config.yaml
head_dim: 64
intermediate_size: 3072
norm_eps: 1e-05
bias: "none"
tie_word_embeddings: false
init_std_o: 0.00318
init_std_down: 0.00159
warmup_steps: 342
final_lr_fraction: 0.0
MLP neurons of a small language model. Each row is named by its layer, matrix (down: output weights) and neuron, and shows model dimensions 544-671. Each number is 500 + 25 x the weight over its row's rms, rounded and kept within 0 to 999. Numbers have three digits each.
A block is one neuron, or neurons of one layer that tend to fire together. Before each block is what it responds to, as a language model described it from the Wikipedia text at the highest values.

Responds to: Main action verbs and their inflection pieces in narrative text, mostly battles and plot summaries (captured, seize, defeated, find), plus prepositions right after them.
L3.down2583:544512525482475565536520504494517513474508525452514490494470487465538556488510504511500529549541498511493510511501563498494483468497549513494523437440455525497485483475492441559530492523490500517492493504467513512436511497523499523504485498476509512481504522475513489485497494507504446527497473512534462439532546486477530478473513492509477516471489477479526524479500530503506497432537
L3.down2684:510496491503504535505523459486539516515514498503513484497556500540479506443490494465458504531518513493501556486508495545495503476499505486489498480519503470518491554470507503545485491483481464463531513492485506472479523494513521500509495521484484476494536519485521489490538535455495483532510508513470523515498505521527485510481514520514473482495522527525497505487492502471524494491514

Responds to: Quantifier determiners starting a noun phrase, mostly after prepositions or at line starts, such as all, some, many, various, other.
L3.down118:484500526523475497520501497529499508426465496507483482545443502510501480484463488532472479459557480533541499472496524555500531490527483509460500496479494492473506422470493513488522487516486463487493492515523520502486488505499530471469499508516517477476476550502507500516501538511499524520504506452493566518510478519504471484517486511532525525468503441499513518521468516511469512534523
L3.down731:508473495515500529484479504499479496499478444517517450538504493471493513511531501506501541508489528438516516519521512435506465492532515473516469509523487505504489496549530493515507424502494500534508499460488454484472476492509509497497557505532486475500455508494508504484463509520533498521452467504476554526531525514476474518520519491511511493452516526494515482493475459494489534511533

Responds to: Head nouns after "the" or "this" that refer back to the article's main subject, such as the matter, the mission, the case, the ground.
L5.down709:509519493520513483531547461522490498519518477520492509568494455457475502486521454482506459513541472493509498501485489494479479462550498515495488491491522473521494523485539468499513487521499494452491493549524509538516505541485495509501531488550480512486567555482495517513471529532489523472553450507522491469477504515486476491468510487523496508473531528517526491497543482524509521453509
L5.down1651:466495501466543512512477514484492532501504499501489500499506489490483466485522497452495482516504501492503479517535518531549525512486514511534473428500535482470518470436506468527548485542468492510504515533500475513495500496494531494496507470471471492474480545515494475487482478499484517464509541480494466498488544518450442478489543536501515464464523495485520494492508516478478540503490
L5.down2045:554500480485562527460533519550470497482491508503481484510490564513475512538510528517498515534500473509456493492499524507519516527496469498519485484449567501476541511510471500507520484515487498524502481476467493506500495524468506512477483482528513471496504503457510527501470467531531501480513479499518452502493545478549498550515539496531459500472481486506519519492510491524510539506539
L5.down2704:479474442483532495482529461488466495516490453490518486517482531510457486529524500506485501517507513499526482510528470518514503518521497508532498459508496492492495538495475504530478454518482566505460528507456517471526517559495543481487494487524485498489493518502514443504540449537517505495517525482481476504504497508486495451473449533506475544495495514492478509487538512472484533517500

Responds to: Numbers and quantifiers that open a counted noun phrase, usually after in/of/from/nearly, e.g. in 36 editions, several journals, three satellites; sometimes a linking "and".
L5.down409:511508531567518493492487556470542483451506530476503484465528510496505502503452514538494486511457517522493506557533491524477491544479477519483478535484490507542544533477537506507541460524500516503505513474481467493468523507501494497492540500528499500518497489519455485494495502483509518478504527533494534488540516490500512519540501497505481491465498497482515466478522468516451540497521
L5.down1743:493513497522489472494457538526525497517515519481488506526502491472502505459505483503482465471524470491481466446469485447519526479520533474434488506491507504531461560514495482502524505485504507517528551444494507498535491508486489475513516504443495520505454494497533527485528505539451500451490483535472512497513482486449523507520500491528526489509521493506531517533473520493530491501510
L5.down2780:495458533517524490539406475496510500480484508546512501509480519501484452456509494470490450486471506522496528467541523496487512466504526492468488478525480467502518499528460513479512490475515502532508520480538521474503544505480492489494520492438498465512498503516473531507491499478518507509500511482456512496471468486467517501520495526504531495511492527490507476472575454510521524520488
L5.down3032:549486518544498530519498539473501460523455515515460449522475506490457508464526495518487513459494478504505503507503494501479488446541523554526465542472500528490469514483462497483533469482506469540517475486506479474454479505484468472497481462505495546504502520509481508492481528474503473481523507492540488507508500464512483460489498498517473521512470453495510486504535547517482498534531

Responds to: Function words and word pieces inside sentences about attacks, war, massacres, injuries or damage, e.g. against the Nazis, attacked by, had damaged.
L5.down452:539503528496547519513506466477491522552547544477478494510512479441486544504480513465467495528544489517503535540468513501472497474516478497490535501489545482541478540544537475457494467461490485486491483533540497494544486513497505491525485502486516493528519516528545498491488530520495497509541456522492496445484474548503453525495506496487515508483507521467525491531531518467503514520496
L5.down1812:420483467484461502507515519471495511552484504532509484454558521521502533461515544524472510517530469513526489498491510541452490488541551476505513471505515517549463449540453502516485500492503527448501516497455520517498454506506518455510493531503499527512510504537512492511576490496520499527466483501480488500525457494547517465520487495509523503512520458514480507481513488489471486454521
L5.down2259:479476452468547487514510516516509529514558512502519492483526489472500547480508499472479491542456514525455495504461486532476488497548497475504530500490539525474513505501482518464486477502501515489492479517495476531543524492532493527496444467493463522532580503477508512518474466497470504481497497486478512469486527532513443534510518525540498454513518532490530506543480520512487524531494
L5.down2695:517551500500496562496443500529542514508496489468496503498511477534515469510506540531524481500571495545488514510501508501458485510503499530479523483521476520512465480494493503508515495519471489499469501518485517454496498533488474534469506497472553473499491478443521480467512486466489523506442490486510476485517492468502510491543504483481517539459503467513517476497489504538501475471519

Responds to: Nouns, usually after "the" or in infobox fields, that introduce a following name, term or value, e.g. Area code:, the term, the alias, at the end of.
L2.down319:474521500495479467481545529508512523507475456503500549507474484478543496523511522493486469523487494543486507501558491518548449509516482497499480473521508565515564521554491522559468514510460469512516498522511468491479466546471543509500494441503498502521504506502506514473509540514523482517509512514488507474532449506502478477493480513480468499504505499475485534485527486478489487489505
L2.down801:503514515534510506508515490497480397472501503459477473463510525465508477490517503489485483489531511472522470505489494465490512518486532480494482509480543468492554500498506504480480468505555476514527499506489545476471445510492529491418494511534472501471538525517528485446489528512487476512523521537495507465530521455493490510486490517515464471500497534476533519525553500512538475528457
L2.down907:536556509512537481465489468515479543520475529515505504485464478467520519542475502469529541489535507489518513492467457519505452466493449532495511478499518551473500484505491471520496488486493471459477500518480519492504534560499554536523485458540502479519542503468538533508449500472476501434504497527494489487541464499511527501479510508464532478498510496526502503525537517512490536539523
L2.down952:482513489534509532474502517495503545519493515470541517493510527479496493526526494490489492471491510492507453485481476491540507510512533521488469489520534484525498524517461487476527491502475521488476481521524517488473508512475492506494507498543504464487529528486488510447480468518467539445508561490490506490502553520501510542547559518484529500490544510501536485537541532533470536517538
L2.down970:507521470524538491487457501480532495458493463496481515468533549452494498534510500503451504521459493509504501471466513482487477482470461542498461493454484482484444523550540500475496476458506442512482501494492444458489492531517481493504495511561496520475496549491474478480506514471507482488477501471467519511519489522503509493491517449517471481480493495515560507497481548467537487522468
L2.down2286:503473497480469509473506481478498510511476504493511479481524477475505499528486502492479455469505517434504493485471465497474520463479493519474551489500510481507504495448488443530536481437520480549515486506477510512487528503477478499514517577477495506482497512542543477526530465504521504459462516511511525504518505497457503466500497473535490537484474501469456498490480506520495479478504
L2.down2532:476492505483517472500494527519522469491478511524462500536530513474530504512499530514484474472501491497483491505497529481511531533529507495502464521507516474427476505471490459489485497517544444488436534497471484464476485483493496475492515492445500522480483521507519490510513539479484475479455485489500488476490515482509495500472495499484461519521481552498491489497517532486457466494479
L2.down2934:524508451448485487479517509444508504473506514476519491471556498498474502525474466457486546478493482546495503472514514520441476496467491504521527463533540508480519500532441525446509517506490531505507526512537493547508509464530510513474507532512504510497480486507522491479525486480488463506484522462471509503487519490486480539497500489511500526472532514508503494492531496526504489525476

Responds to: Quantifiers and adjectives starting a noun phrase right after a preposition, such as different, other, various, all, several, both.
L2.down669:530486497528527503487536469495540492495465476529537492527449526515506499496462495468532480477509521485521518511480493545484527500520557527488499531502518494479529505468527504515450523527525507505535528547506482443509517519505547478473520526536538476437467478481447488503507498516426507449483553509514552496523493552493484545515504508469479465505481548502528497495471473481491471534460
L2.down909:506463504483529529478538474479476507467474531501510478488520544509514450495483506501484513469492498488507523476515535499496534463492467500507523488484521453466478475518504455535441519530488508483482504492483535498474493492470487462536513515479503446507491429499422483506516464489497487505419509541538500517526491499463495530502499502491528501520483514452515535519483486498505485467484
L2.down1133:521513523484507499541491496481479506503475567525460468464502512477531490480474537462521449498495487488487484492471492508462538498516524559534491502505523505552513503458475503502489509495523535503500482510491501490514535479496539513512557497521526447536483509495483491531472493504519460509492504527497501480503526501504517521514530507505493476482528523510561510495472506501480500547510
L2.down1268:545464490522472493487499509452482525465450555487466489489523518429477483522480469481501506516523484537485485479501460548464509478451510513519476524523531504505510518520474503508527498467490529498462528501470489487501500483489583485486518508498479483470503523506453516496490483489469488472499520508537472491499491531522511456498484457489508501541517506514515509511516512507528498515502
L2.down1856:515507517525536475555506491473483506472513517449501488517506525462489521500509483492472506510498488494498521559548499486460524506508553521474520489461495488471514456458487496531518500493480517512497494485468528511470473501516557503451514535555504472468460492512476509492486473522504489529481522501468519464533517521495477486461492468477502552521521505530473489504477513507503513495466
L2.down1894:523511482542520516497492453469495495497539458504501484495479509454508489508507507498481529512499474475503490460510511474522470484494522510454528498500418480500581505490498513532485485503494486479431501446492457494515503539538491502524568452574480475514513460521452521540493482486525520520474521502503548492541513509480482489494475522528478504503481543527489487492499506443519482535514
L2.down2034:485477458496509513480509485477527509550477478517535589448514464523491498471536497513529490479527495521542495492517472486501497465479475479501516484499538507500484494492470499494448500467456494516545499492476503478489435490500470516538447520533511530485538537491496473514520512536473551457505497470511498507466495476488481496532479479511472527572520458524511507541535484512498485464523
L2.down2353:488513558477482474490504493496491488502521516498536456526560506468463504508479496559453489501500505507465527481497486447520490480507535527509478504496463508491475490547509465475497512525533487510513449424523510493480556468478487485507514506508466450470499522499464569507468480480471506564494482507445505472519500495457503493480445521511508513485481466532483519494502513479499521498500

Responds to: Abstract head nouns right after "the" that begin an "of"-phrase or name something, strongest for name in etymology sections (the name Forbes, the toponym, the alias), also age, years, family.
L3.down180:452532513457490477520514497453480459494508451516478515495469526508513476525513460511504541509446465531503535479472541495520487477454469502535485516511527487499499532467521503503474532498514517533510514480526489472516506494493502449507458452495485517540512511520537519471502514516531476556518487480526528479505512514476504509501486484493486534497521517494526474511459470491507476497427
L3.down1409:512522518495551456504519496524492494477494526511516544502474500475493499549468509459509501515471483501489535512479511511487511513472470531541453482459520535502537490521526459486494450524497467524512500510513425470472501504478494506570484480510505454478482542474505508503502516479508511491528498499519491506494470555487479470462486509509491528511494519506506466513476533541458508491505

Responds to: Verbs and prepositions that link an agent to an affected party, such as against, rescue, married, by, defeated, killed, plus misfortune nouns like disease, problems, infection.
L2.down884:488522465477499522492526506497486485574466518512515488466498519505518523482495533467475488524506502474525488492473459526447524497516554521522504442519526493484500493495490481502503459491525535474484490502496502506505474487485518482507509529510505518480483480487465528517518475490517513492438465467500487485539497514531510442509485580504521496518532483544479510450491469493515457499506
L2.down981:465474506513533502502477490473499549510462494525517506471503522504495535492500525452500467502532527478463524491494518507472541478551494551527505505555515482505496494515541464519537484484522505507503450537542503498536430491539515527533552543510572501523552521486504508486501486460505510527522486490459490497452557551486528511533501531462517486527503520495539501542524510527475498529516
L2.down1102:502507508455540470512508501498528434532535494486478513529539490496524536504501513524513466506517531501480554501497501517497500486470513469518514495506503502506519501507544510541505517494526501499525515505513537482486506492515527451523505497492513465456522461490460531499496538511516480531465507539518489468502528502539490509475477426513485517466474537487520493465483494528518516502540
L2.down1255:455518508469513487506515520499552512458444508480513454485505560479526462559533507491462531483493484499502499489500512501503486493453508489446499527507489472478532533523516487520517499491490461500492495483537489507509489506551474474484471537496520508490534495505460517483502514519513487546478499525509469527526494501571498501484473491505511493501463503525462501487477519549515501470471
L2.down1381:551477513502476511487490514503449516479484477494483521508500513528464484474516490496490527488494501465488465493497510506491532468483531549490532476459512530498518456508526454490525499527493512451505534551496540506468533530547507502523516493509519474491507542530519504479495485479539483459485479462489508522480556479466532509491486498531472531458433496483544460477518479483519520482570
L2.down2842:461500500482456490509473463467497529498538533517522462510486507483536487521453492528522492568455492518499514526470498513505516509511515498524461485506515515505519500500518489511510504529506467483487542492517524515447448528549525524525485469506484492507462471502499478532512542479497531512524482475463478517533465498496475467500450481525486458514516448505502467443504458507477493466493
L2.down2961:479443517478560480488509526494486475532544531527554475539477516500520487468474484480544500511524506500500528486532528510514455507485448528475482454499496508522533516475495494532494531510513483506519533498487497505495504545455515510541488504471527474499519492516533481518496474487515488529464535476516455466463554456514447477493547445472512505476493529505500461510501534504494552505558
L2.down2975:503472505528449510547518503483473510535504490468459529499469457486505518496485467492539487490548508512492509496437496493455487502509501514515506489492468484539505495494534459459536481470463503522467475524495533492481548513490509465508477529500495456535504518474493526503506510514512543515473535537508507518508482503520476466517480451535498528495480506494488504434487502521505485480505